MLP neurons of a small language model. Each row is named by its layer, matrix (down: output weights) and neuron, and shows model dimensions 48-143. Each number is 500 + 50 x the weight over its row's rms, rounded and kept within 0 to 999. Numbers have three digits each.
A block is one neuron, or neurons of one layer that tend to fire together. After each block is what it responds to, as a language model described it from the Wikipedia text at the highest values.

L5.down730:492507508421550571507450666525478557581558480492556359542546545516412457464549448497520536407435445543516497521518550574574557469531480571457591443496520478469546435502455534482409496455462435557465522566514474478469442519434404502543486522557536460419453479523501552556549497531468396510
L5.down998:445645545483443440551431418505482460613475388543531545511477409441516468484459564555586485516487492555456445494497541562451453541488558550482522430472567408510507549459470479471429464496496552478518499452565471541553530511496482497502412531510555453621372506568482433518526500434392526530
L5.down1467:556443528507526457479543620483532554455463494441434497517494613400567479460581598504470480594516518510444536430515514538502612441480519523560517409535526516500540574500476494554455474485470526475500517607424527514546431498414386551471576521513486599429451472438507468495462496576491443473
L5.down2178:487470465517546471530441443429586544521454437483505443567528531464557451464519458434468494440429433499556500466511560484539486536495437435558499496591475523526382443426463363467474482557442621535507574501456502550496426523421501466506586483490578364501401461495486470539534503402499451517
Titles before proper names

L4.down286:441504465498468383530483559574616495404465516582432567535434630397500530496480434514536537483556577523440505489517554451505509482534513555474467495533532464515535529547535462400436535419488447466386525502410515482507459546456465425535430498511443410421477524566481422516470448524492555486
L4.down1646:465511495413506482528500429617435419583619568490512431503476562487519451480611562464466511491527515550572536503474509493381573406542484511498562564623567468498437433582394517480531565636482462437573494532455507486422432474548454476484493475530586426507450499524501467520582490481547540504
L4.down1779:464566412478439504440398429501604537533539597587444449519501498543493482523451496491530495510414445498495469522469503544482525548447527619588503585490437477543477526546562504436395535515497530563516468515373419566538588504466496479526471533499603420559567454514482572421475463492521480502
L4.down2148:483454439511544578465515497444425441526548525514478516456458410511480508585520561442466410500538534503477506444461479620435549485477394494514467510488491476485542488437514528528569483410469548479566573479546471506402475516405479442552477501411562521297422570590517484391456502519591478512
L4.down2261:445505514539451512420541519510434495511498513497414503634510621577483552473567499484559460540434585546504536512465487412383495494449452555514520546608542382569507444533482474460548424470500501434575482459456523522481544448503438546449548449493563609591492561507537467578455480483497478450
L4.down2443:496532595425588427487465562482514503591482529535525471535445571510418490470519388550552431471424484459534440525463480403559427480449530483530527473556458512550559511556530541518536520417458589500514496416562546532475402589417523507436473498574532529544529463527429536535447459413426481478
L4.down2502:491486523558511521375494520502531543488519568527550479573511522434487455509437479489594478541479483574443501473448513444574454504515530468525508368403454480409453486513494566452506565514483599541513481480461493550563559442472504576518480500445504492479456548490424604484536490513583555436
L4.down2584:506430498424485532526471449506510434422474580568540480481538469461471529465421548565473464491444565450558490512581502513558505454556517477552541496506513502514561534547586529520479501404511494444524566461403410494533551493468521518379454455459582474341530521458486532527487467508431383454
Start after opening punctuation

L3.down1963:449505520449487549440444490444478461573429487501509502547485474553513529501504540518584493539437426466482490528526482510555519496523465454459475573502503480515501443443473456472496527564525501495479522514550545601548504472528560538522543503562405521629559460429397530506507576537521580627
L3.down2719:563522510502491422506449577530545484426423484491455517525497493402376495526492493507525446426503438573464510508516603482558538568438474595455534515547510452471522534493532481451485470407429519531527489490557453534391551560433464433453467493525496558500467578534465533567357450520550533421
Word-initial fragment after punctuation

L5.down197:473553582477492580506509405437522514544506573502457566462385536547461519494504571527388452553524536504499502536480549377465572492532482480527465431473528466543492474554441555498489472510500506474469484557546492421506491534471548489455605535442545445529449470487561460549468523496497457557
L5.down469:556470562512485609539495428511483427428439445502515447507509542438526565559470434471394493499453615516485424530506565518488595483530577526498513392597516496570541503539447408482586555379444521458415358494485476478477478483534502410470508548453556545541477500538462461483552441512511489490
L5.down1438:501502552463493537580429380512582455361478453591543487437510534468415554500405486534380430477509503527480485562430546508509630487506595489436471463570511544572543440456506408518513508376438547522396458537501447499494531463471440462473458541466459508547455552487503447530450498492560510475
L5.down2821:488564485376494558437531553491424511502455551515600462546461553490537509518432489457569522444442454476530406578504469500469605445443516534448617493467545480498543622473477549510563548450542516453487554500569475436455514503515540492500452531567573453357450454524540547599528459447498468552
Proper-name continuation tokens

L5.down670:545563458506504476521367545546502488609507485538475598298536560581387490511521569494451524478461558513475481452448513594488594470445483532486490456553497503466545521502464482472495448497436463547438579475502431450428470521469487508507517535466536390546523537495560533558491435506491499508
L5.down1360:519533469571434495480461495523546466422511551583462447587456496506469457472506406399448532481454493481538552454560421489497600384493524448463465436595546506452537596516478526459519498406533563458445485495597451470451394525462413512479482475454522543479499606564510451578477457523416441421
L5.down2647:408497578537548525552456477528507430445573653588558400547470465497506428506513488423580531472554526495549488506500485480550585470526496399428559479456536539454550571492431595471448440512535457498482453542562368484460427477454589467492501520558529476564462572529507534520496472596414393403
L5.down2894:452468553497463474533415487554519446474485496586539519506502507534451441410456503506561408493534565606497497558530542456551586522523566557498566591503601465421468433495509502475496544454615449343451513459530549516554474456480497530442563371447561525609482527503500477492531486517436378444
Surname completion tokens

L5.down252:488474487462546553448511383564500419479536583558550488455498484502392495549445512556555505537432567476492520570518489555413528466535600458518485415514425402539462509619543470561552534529447582468560438453465411444509525520497404448546450570484516461622486463579471423500515496542456388499
L5.down622:515558487501509502425451424567530523555576501512506623638499548470499546499543477504464390594458595402574460424492550535539433555489551517508489499529549545491365543541502630552480510533501441481534553498488475525460433526480521441434487503447558462454563460528529446584495524500533514587
L5.down787:543447562489497544549550463552428441408512599521520467594528430565462472511560505549581517496538581570452514552500503550482439536544479398400474424447545528540419545628573518564462571571397472537518578446449488528495566491494388542502555494525431545356563530493480441620573446556553484420
L5.down884:449564453509523519530435510466426519537540568472606445502538574449525607503467573503561467552372430411541478473401497473491515499476433525507530498564588553473560486490453540564391503594584478503472549582472488424521446486493528511533479448508484505313489565490431466580490421543470503581
Predicate noun after copula

L4.down220:544499489522471509450453538518480551475547654435579471529495565578625479530473435455479519507426478466540566399527478504597529519542533427495535541443496558503521506467465409477577505512546552413479504535500467496505409472490528546618602551480499423429417542568454531513465475470433478538
L4.down998:502512461507537472543439504494517567472435591565383475535449510558476444510495499563511454459491450484529560477496415555516449559543420438501507488501566564451505458481493521512438570388422477533542519505501531469511498565504516587506497462485429518507524547507413513499544636492594480562
L4.down1077:485471475473510475528508532427525447449497585521583483493540534480540396441514511531465486397463485421467489451480558372532558473555472525484512488470527581435552517470454516656518448487443596553467478484510509527558414535527503551484544521493588520475502545554455574515449448511514489491
L4.down1349:542554459399565456520590532504465511517412600510470426513438503509613364435533482429576517501493462519534496472507498498460531484505473555541635536518495550402529517472508466483460489516557516542472510566498409476490412530457520458476453533452523559443467515518503496534475461382513465456
L4.down1685:463550505473514555507496626434439447472394498519516454494474475508512432436477547424551469431572505448505512444504582467624432461513464513553558480450508586414522486489458500520488455489523490537575499573478454501518472530530627572482464457495471545543542580508508529525508476443479437428
L4.down1988:456539475482497521438469577338403481471519560461543481492593461511527463456480468433524503492494468438506536480467549444667481470505444516470619522437486612490546411428475452511565492496572527560483496566518479576458481497452555450588546537518422463448410464505406581497440566455573502569
L4.down2736:498434450526519497427531548471450476583550496505544467447561423602527399450462535452508494514502510472388471396517577442574505498556441513554487384463499544351532459460478474523513521490454569539481481569535507448558419435477559471498511465524446485479436490549515527555396522434505472552
L4.down2927:516623487558436513414553527405424518380424481503483477512544528542526473492530483412475521457493530406563562354533504573592536522506498487564546508433553506458473424455526490506561442485519557446522470533449491565581437455523445499488560513537445451474488483460513446550504572453469480509
Mid-word name fragments

L4.down1741:513544504572528423504546473458595554450365567498401460495470473455492485589526536484453472551475524471492482494473554505541568587526495532547573497571435514474501546393474532544470461526406575490560380500402561504524566546438538488514501532411614504540458474450474438390522466414527450552
L4.down1803:513529544515480541532567512456553387637407456477498544477503444562394510526571487462417568511535490550505453544476490433449518599481441480510501457556596458500436442509461424482549525438510560512530546443552447427480499502449474470541549536468631426562425445497483590599522524536496489539
L4.down2034:448541507509536416537543484500531477515551443429528500389494532505606511544512535478475552506459512489468556521595580462447588524469455520537444513581368495529422466531477512501493544559513460460464399455441440478535427394475493413527473459538520445553438464474506539513507380508582511477
L4.down2057:429429564484530492483492475589500552435495545413489521590466464515511475446577493520552443443491499634511574461479484505410486595463519457472699543535467442415537477540546449490479481624490457552579471432439488536506538536519457510500513515437479478547539621594454447578541448521503549511
L4.down2182:501577518539485438528527492585538425465445464524474527533556483496545463486515619515559474555547482508484446447537548528504508432484462547426508424521458425546461510501429566543538514526557584438513562464561534572473505508476450471481542571531517469451541454571500534538561407475542417521
L4.down2320:536445565514525533511507558438576546473429536575457486540391561472586498528476476467508542468531580427426522517535527495436468548392429446519457432528512534479571598504446435565461506558491534510507498420517491476487441440408418510592391630525536508511544425505505621462463498543542563521
L4.down2606:526473515511449470465441485509467483552559487539581454524511404442456487541536529584504505505461589480475518505458530404495631466494416581445580540497443490524458541343396503390377429508519564533523485492562558435567454471452530362616490429520512493490549560593388529544555596475505538489
L4.down3066:493592502506494485469470468577514448447421487444527572565497515636438523503605591456405516402480552504541480640516488629655492499465526404505434578524536460501478569570432556542450532540434419481516551507489488470619482377548551541492534455496469477347524372445474531590542501575602479417
Saint abbreviation period

L4.down48:515456482497620473473491510425539544538505580556524573430476607492410492599434490523492492549516511468403418518547502408462537485500552478389456517497393533521421457501559436564551485451513464501495441437559468464496537480505486561599583524458516570509408455493518511560518573510476518537
L4.down856:484457437550523383479531511528557526469509476425519526576483452421455535491530533404560473463550487448484592471500538518561471563513486515485456497458465524531470531557445573517504558555513552516594444484482431584515478551510483490511540418495469505561495420554427550511481531403511551580
L4.down1358:469443537543581429484543452558569481526424557555483527454469505470540485496506556555536487432542481491507538481519517459458469478527497446552417436516466478505446473476511519573529420545466485519527462481576477513491536576416617429613499466507486455656503481468535575579471485486470578585
L4.down1852:552451548442514462502499516530667426541440569574507403451481493492533589500514392617469520478600550575476382483571498491435462551480574490514465497479534468453490522546551504475592462484493517518520482516456476511535485499452471544509488473529487521577506451451549545567535471605367531529
L4.down1917:544445500572490539481476470537553455470453475561482509435409468552408400466422570498539602514572499481521455514385525474455472519468522447474425448482434559430593497571509488401526456511423530416492525499518487478467616536472428475465487554519466442629470407541507458529455476515476495509
L4.down2314:535481527468479447505509500549581459423496562622522528537394575438546435422458513530471548408470534566491529514504450550516485502520501465491515550529494486440524497498475344480545472410454480485383411471523409488504603504443455493563587521509482502586489376491556436586549456431522569480
L4.down2501:562463436522551492478547558454644451427483600487517449434479539507586537415510510494523503643507515406560403504452547517499459437507502419510482513445522531501565504563512469538565474519486418426466345520588470491513474551432433579501548460521581483478493488471545565599545563494509571576
L4.down2818:437414576501517485519496588438597423527468507547452539491505527457498467470476521482572473498562546475501519579473488609521508599526502445394535491488422518584566463581525457484527572518504501540467573528462504602488487529512393571489508415603460516557526420546530509401546464417443526562
Noun after article

L3.down500:545534555500568600498556455511502509470448477547464463470572440391523501547501478447555467475491491556578468534579589626469477564486609609506485525480507376468426478546543516531477497503493513448452496468421428579506483433475495401534534489430526450583465474514512411461501491528461474531
L3.down2626:510388481498456630494398563493424478529451475540543550628392455521490553566480499515494507509474402479468563471479551487500398544458587470492449492433574496537466523556556469429568469548533562482516616496487497593509540495512466378491518430493466478561518490487526437470494480583508565461
Mid-sentence verbs and word-completions

L4.down293:568441508497507533533471412442601495489500454504545497564522479458538472475462450514457494501578565457506492437541558441493493558465541451423550412558414514462525556486492436478575503462467465539451541430487471484452515497499583515461598514555462432360457492544433426519535515586485517512
L4.down577:529496452504550539489489518490391495521525414527524610512548469533451501443549422457428482461486509482544446518528517593460559541479410493525467417496514427522528504550487533470515388536459481511527515541444464499500453546610461525491506520518514465342467523498513474489502491465437501526
L4.down712:480436513515558417447479465443478411469486543545556552498499471495563396520432587545484454558473472462511482618612556503550477430477515546357523509418508533544529485403423464539540577486554545524493549433529506509457529542433477432513488495551444531537544470476427525533555431520564522567
L4.down1428:482420539495595471504534608409584450519453587500502485532441477494465529440546464446466570484435462462520595521426469548558570431623458483546558498456480517423456514446420567465608552523503491518634549512547538503433471528418531511520416551549502481410564547501485538475546399500573458613
L4.down1885:423455446472508477498504464458565444461483495517583475466545540404399552554537544483442471519484515516478538579495568524482479458489538553449454501503613514517453501498431414478513455431409513472492472513574537457507525519513544398440552506516437569570573530506381481514596514510460452464
L4.down1980:504504381476605501561504514446492505488525466470483460577562522503530407451472482516469502506465504470553455488547583409484586486466473485458561427543537447473426477496495551520601600514459502500502490498571582439435525474547500458525534510529471560317532534597483522453549472494486358433
L4.down2553:558553449425521500409459436539403494560533409477479495538497422500529533389483612507508523560480590546539480558519502441546469534581531459480515546448444492481531500517495482517411466540517461486470505517427532438462425480513582493486554503403480505463488444473445474522494485537535583536
L4.down2980:510512499510465487479528576478464457435460517403439513428473553484476468443390563469585508387539616482531473520539486568473451601469540561543543600380468467475466486510522547492499384433565429433369524603533473576437404559485440489548503423509422565408453549496517553423485523502468449558
Word-final plural suffixes

L3.down1808:395509546382451529571527545499531407521449568536502485493491519486514471494450510415531552416524492379552466588558565525554450480504512450535415573477538515446524456480512560453486539478522493455535618597519459526465504468398498512503457506526447421377514550461530542487496587513540517552
L3.down2689:570502581484616503548431461535554450542492570431580568457510514510486491588485426515431459571496593555442481422448510496574432567478616402506400518448542578446535524383485586539562458506444462436512526618526507502465486554476495554507496433398529538507530538487527538505467602575408572510
Plural and word-final suffixes

L3.down352:445610458490546413519464480535488521420613565545602511617419427420457541446553524540470465533468521465519479475511518550529439514528428567537555450556511479492560507586479524535523597405574487425463501433447382509531443536489563536486477482473488499415618455505529481424469601493465400462
L3.down862:444519511531495567461574484571484487380492529526490453506509511497530522522464502555457452464430519562530498572539503570526523544482490467506476466525501436494408516546505603433498502505447518452456449563510525544437540547496476471436484554431492538348477537505488507555481399491482487486
Final piece of names

L5.down344:537393518563411622474490508483546448546530550463508485552572428502509519562523487545496519484523425410476445579409472389533502518526532624492542456498444447512500480460577548595469498521556427456594441534514576490486458470489421556487531572480507445597528485519451547492476503503344533546
L5.down492:530507473570411497504484537445445496502590548518494539461524488451468485473441580526399563552493469519618524474460464560509422553536483512544575555515515528530457512487515570550508510511473474546521464464530488509508520474446566495444591536503486478577498508481459517507439478580493508531
L5.down1002:480578432481607533510413543478522429488516563590459483461455468481498503448493476534362577476451499506524493497554433416486554451500421415540457406497593528456442525485460398525543443485460597565469416579468453444499493424587583470461651503584548554436509515476485562542389515628544353439
L5.down1216:510515427531476527585467441437519480512515454494425493513548518434476409509564466521486505540466463423506474444412572489531576474485418455491524513525504545554551524407586542576445578514446460478477516530546555459518586458408496516455484522496525433422503577525439514402499497468525438556
Foreign proper-name fragments

L4.down248:424563371497497458492487537435533428509525546428556495460521478391493513449548473466490552555413532449581393478483548501557480468498512581440444520476528476565456444545519546564510508533466503470537495584463510550510578493536516519552453453452457462444477434503536493539453448505514516620
L4.down321:501488576549475454484484540517491461591562506530509404414509515512512518550575579503516504420555443467578515472430539495491443514452460511545585588511410502514550433472551629468462466592472512560602528560532528548486477526455479542517447551527495458253506459515520542493525547515451439500
L4.down476:547450515565493558522548609387429506507575517482513462494476633463567484474459507440498540446425508550594475467502567522497549474527415465528510520455503525593448476503407441584543516491576541538480524527511450555527481458432513423622467527463543537433432493525467512514428480422446384478
L4.down806:557556422495556495562543447435526419662556428496457458558497552448608491545525502583505561530424498480485523450402434410539550472494461507563440482562482435502487453512515460470467500565514465540442557453454444488501477525504493473531567479424481461670517508561486499488479586474450400595
L4.down1368:463520531471448562463418603409373416423509551476537565459517507504567585489501481485524484513527335473554495415414545495522525521492534479499606488433627544585505517347462529581567436494586569571575495517456474569421594500455500441522539588507444466500427498489439452475532462451534484532
L4.down1398:523526537551442533442526601442456529550444580498497502534526572573469500489499527444430492487536466525449539548513554508536493509541553408484578560476439457428494527497496455615487502535501546531516604542532483510512519473536514489433481516505523568496544472535535424476551444439510534528
L4.down2126:546489537495565472559477511501453509478422558520633539530509495456445509557438413477471492514466515581531529491540472464455487554475443618532604509485491502490408485489498538521591512613459451525494469545491397447526531516558538480538514475509426482565441480551473462514502534492493587437
L4.down2972:514601517543473560481527428525446401519465437520523492584475546491542419544450482487565462436505510597431516502482450470404494517527574513455528539452531408468510530464528448519457475557639467648583562559467481558478543494631515594404444562575505524421553491511404485466542509456551456462
Name continuation pieces

L3.down1410:584552424558451468462495498502514550474551514549542540589499531452443599528473523501468447556406471558505505543525470586428476486490496551407482466520504448567468527466515490464498513433422501478433554432478597529452500515558435458496463460468521480604508494533517464593531465533395602500
L3.down3030:537523469464481492508470593580537399456500474446427477507420510524584494511487484492569450554451392486623448507551572590484522472514548460531445506419549491442630455544525477400453539496493416456489508564500460516594599492430519498619493481435481449344519519439489490523433484589431502515
Diffuse mid-phrase tokens

L3.down2581:477439503505545479464457449406492495579631528522468454548529466530499514394589460488518503564508460416548549435497521446541494468529389441464486468519502431432530523451409434464462553537509554535499370490513474480482480494483588516554540493548512520371465409550450560550466512466625525551
L3.down2592:527563426375492483586429475599403499452544503530443432495547536434562462435550481536531522493525470502593484475578439523537495517489492503463521564530603443497451564471487519493510561424496440505549549605296501485616524512496471430429465439598486470364555544467552446506470511423571411514
Head nouns of institutions and places

L4.down96:501632585448461557523576565479516455591531475513325574458522542521493531546547484484505488442439452457518463491502582494560563437467560476389377513553536521487408494594496326525575469556451475589446408434514441489481542519475508467502534493601545483568508499515517497522539490566518504534
L4.down370:531543463551489478442530510433473555450508551539490485478489580470430457544499401557603542453458500496509572490510463428648478430536564536435381481505519410423456467537488410519420468550506407464514502507504491418537513600468508548403476486532441474447399509505523550513483487515529532567
L4.down389:554431441520528477534446490417460528500524529400463441514512589606525479493508593639519565561514492519546600470497504467523548504467467543507449490529488528468476524484495555462508405468530470537576512469581531503551550604421505450505490544507613545403444458625563578477463525509461502580
L4.down419:480444518471452484519460390516477540540539427494608440551529514576498520410496521514430492524482524522508517521633563500554469530481536515474476517594425458470460487553450570490457601562528426494480469569510487487527474488494521488482518473478485520476537461511479526492478559504515434495
L4.down932:455463479490488476566541497496554499477557454632443517501477538570554560532525516543512505476559428449460507550567539479413527509520504448484404429542541474439547429595494479461471525588534447514507533404498479443482529565416442562488400428516533474395505480456562458590497533593511583508
L4.down2184:513506462470588477504579507479520593481437595470484563501551585506609603465562491560552506437600436407386534434544475550413523542463377502447413489571584408445512566546547553487462480498466401452479518455495455519547391523462515455470487531504534470468551467483535521465489448527415445460
L4.down2273:543461514578514434512562519484592502395510546519522485509423526600504516505488493471476546474534547578515502510528526400479458470540602488411522485526466422507538415518506422479384507470557494386443509521412468444526592498523431472435467507507580513411506469455582527502478448535560471473
L4.down2327:541463547474538565457448445564547454438437538537496434502503476494480527450438390474462465547527446457548515475387491561480559471481508520497514546538580454469565594519564576547529517464456565490560473482475392547555563555537496470382499470438553525396537501465566561555390446523370453519
Objects of "in" phrases

L5.down506:504584584435484456432542487501489454411488505531567522470539523495551489448452425480469414421541582540515414510515470493572493528459552521472443549489566553486463517477433485662492472480520491458510456568488489475506518438456548519457592485445427527524481534492522456557481507504442472388
L5.down1232:486486409388515456503467464505525430566438489422544489574590492506510432558517506511580517487532480446519521559512517517425384519439443412529426541505540461577579506607497549502522594513516373574479492490579491549513528420508591503526566480442463561560571434521471527582502550456441541588
L5.down2057:500622509514514515376515509506534513444425574529564480535549473436484469518438520407536530474518529556501583547472402465478436490478507568431420507517505552420530558545528534492486520417544475522522435580479577499399501473484460475476582477445504562532489528554475442511456505504468442533
L5.down3065:536536567571500540476570459462464587583512547433492516477496691514560421538597488409488432438520485487551500465490524476550595436423479499395466518446507610550511506490467554507517417484486512597494517507499498440563409406409510526566479575469495499443477486525460509535592482493396471625
Mid-word fragments in names

L3.down726:473469454457576535515506390500455517499610518444496489516522463539577415435522514589493422402490512500581490627562553478577462442548360503535538542435532447480529484551558547537540477549512521555498549494482510565477498454476609409497532473527455464348485422544483612465583547512542445549
L3.down1523:604538515514507532500513566538559567486524490562477490515398556447371479484561498568430475492462499457514577522535510565503521497489480476490489432572437605466461480535448445517537472372498500435379455496547485485464522587480565488436594613473548500637557546527548533492534491459490380413
Decade and year endings

L3.down1639:403586450520482504469445544565509544461549584431513482496505473427500518514512484589545459445546461476614546532414518534469480524507559591495496461475526521487531598485473552530498476522437522468467536476552531501449493410568527419443497455577327480570533546541410490415584518504497444505
L3.down1718:523541527420543447447451488529565542547559539468515554490492530442522524480537499535506459456487435428520550582468554580514446491478589573451495493523578462449557456485547515554503523476481579523472472417587424478473480511622482433462509530461502569446462523534374421494487504474530457493
Foreign name word-pieces

L4.down456:541431545500453505476484480463431537590456457492516496495574524548490628526475443557585526499477486418446430522469459544501488500432460493603475591564504401454488613550547488502491585488430410499506544565545461416559495499497520547496457541486500549358489510498551558453460499464457427449
L4.down1539:490511511488502526544585557574511594545449518574425574509461479546503514575448477481481409518458444510431457472463492508455468495441452520404498542487568482468502604467466474479549568486568511531461569485485564512448546498455481407500461472484527391435457546459573442539542499572546472417
L4.down1676:588499514482515587459435569587569566483447477548460484513526582476445417510526456481440452499498489478452462489495506506585556467420582526422545464552559506478515537532465533524541519523546418504519537588489567487469510502580408527459475466501560448297429548549597453464501453531497453433
L4.down1792:631561553444467549560528579495539540484477406537425581550446445515474423466479500482530481543484420504500476462462483456522620543463461527511528489545593544479450523497494518512562445459447492556527575489457494513505548561442433554418521442507566438369469605576549462503560487514416443460
L4.down1916:491472497482433563504487537498535504490471404588491508643462543562505483484574484431555456439446458526517477518565467505540429491463494545512441459502541475487564426542468513521446438440533460491527452465416469465539500473546574461463514508529558471455508404546514486520540545439488456532
L4.down2026:484491448520457497541479511466470496471534444443484492523487456527527567566492496547566444419512463450537446506513526456536509524498440623506533545508359593494567567546472457470522400516519434554407502521478496478556483462512389396449533506499383479473424599498563497512584498472593515522
L4.down2438:509510438519488515471521475524440555527461492481482566501489421563446460601444453514515479401537489485512467596447548504527423436528457550557456499533488482484540467521469538563553480406420537591488481538584547530459587529475516565598514498485549553504488568511575589535448571359474558517
L4.down2762:529446510418467552594451496493466450501479523529416422566487536555565461546503448470575533493424601490432431525405498532462546472524449496487546436499537479488489488490487498457430663478515487509488484575482422510540512543400553520485448466481529500335571445438571506494512521553540485474
Proper-name final word

L4.down713:527448428538438486534380563478500562394482573528508485491525402483452456475562465517592492489470481405561506520548564502533554565486416456482527462578466509489465486502501504495447594493338528457424490539491486378581442563451482559531570490503429447452458516471518494576477515451571440408
L4.down1088:482462477545522523465527498477535464538533437522544509363385483514429562476490526436403525451463457505513443458517492455528435610529529438546408500474470564528453480448506535491550570463451537480491354557509449453557470522535512597574572494436497436546546487500476477548545562533466429503
L4.down1487:583517439542521589474500486520468563535561558549524542474554454513499548554464445454442546379562465482620481479468446479546477556517507517426523575517574505469575527410444497465521515544481556520489503455524533384566475504481518506579535518500496437539470479426474476525465478512554461533
L4.down1659:492528477522489482534444488485524537517444606509440489510465483446440442498512477554455425451473522465521510477517425466461526473530495467498545476518549540515479399489465501489509494497416558477374537536475409448528557510485464517499509498533505482538495532521570504470513464466516554577
L4.down2551:431469497489552503442531590385478490472498494546552521474549520517495517525553440455511471470462400486565505441552509455511528457433481543468507447470551573577513488377512499505552446421573489514560481527521512532446528564457591423503487586576424491455456537496484509523456452589482493526
L4.down2820:476387458431438490518571563399506492597515493477500477467447570516528548560504479485548499499547411405533460463589535540510513603486439495455492504436511528512416497422568596554527473567489548494552481502503509588560485525477552505508433521548636533524503469479445515557478527535508418523
L4.down2834:511519557567424518483531557448444519463594451504480550501423509474458449495516489470503456382432505541529542493447559475437604547449602590410571444597526521408519551478587513470501435508587536562577587440477494451464522570523441422520520480506550446502500530572462508434557538435437443525
L4.down2942:484422499555505546468498500467492481533499525575550500474514523485564524488429525425532514513548505406538476454529490561635535371581528437491531548506484549526583420483590582460549447554530566438518514483522410466459571564511578469552552545535411621549447508491473604524427533517558542487
Foreign-name word pieces

L5.down234:582505579455530563513456607460483512476498548487579529469544599458502434468510442440566572472403488422569467526545595509544493499487472500569581511468460562535588549526507519549534581510503530471483493499506533492526515488461509530648451573488509466411480457507533475424431472474457482507
L5.down721:545444474476456414459329485441525462474543594430557534470501464497483457443531527532541470539591520466467454539501443464528473533529514492488489492431493501461531539520496577478495545539569483480455546433517477491488467501492517507536434486467478490650486565448494581619467474523452479463
L5.down1448:428611497471570469466562565515566511525512510556427490519485602514560518467556566524411547558517469523576602503495475527557679417481489534469450493528550432527531498414539521466509483511541436543479510586417531451528549440455422522488429454487411499570472535533533508475508566468482483547
L5.down2130:627491582470454473425504554514424403470392508415507635493464495499576533574404401412447557378646500447542449541547581432491553551533505509489512573538489454457488493529572474436497586493464483508462477522510454460504484503401509525528494392478435506459375543515530583444461501554458487447
Year final digits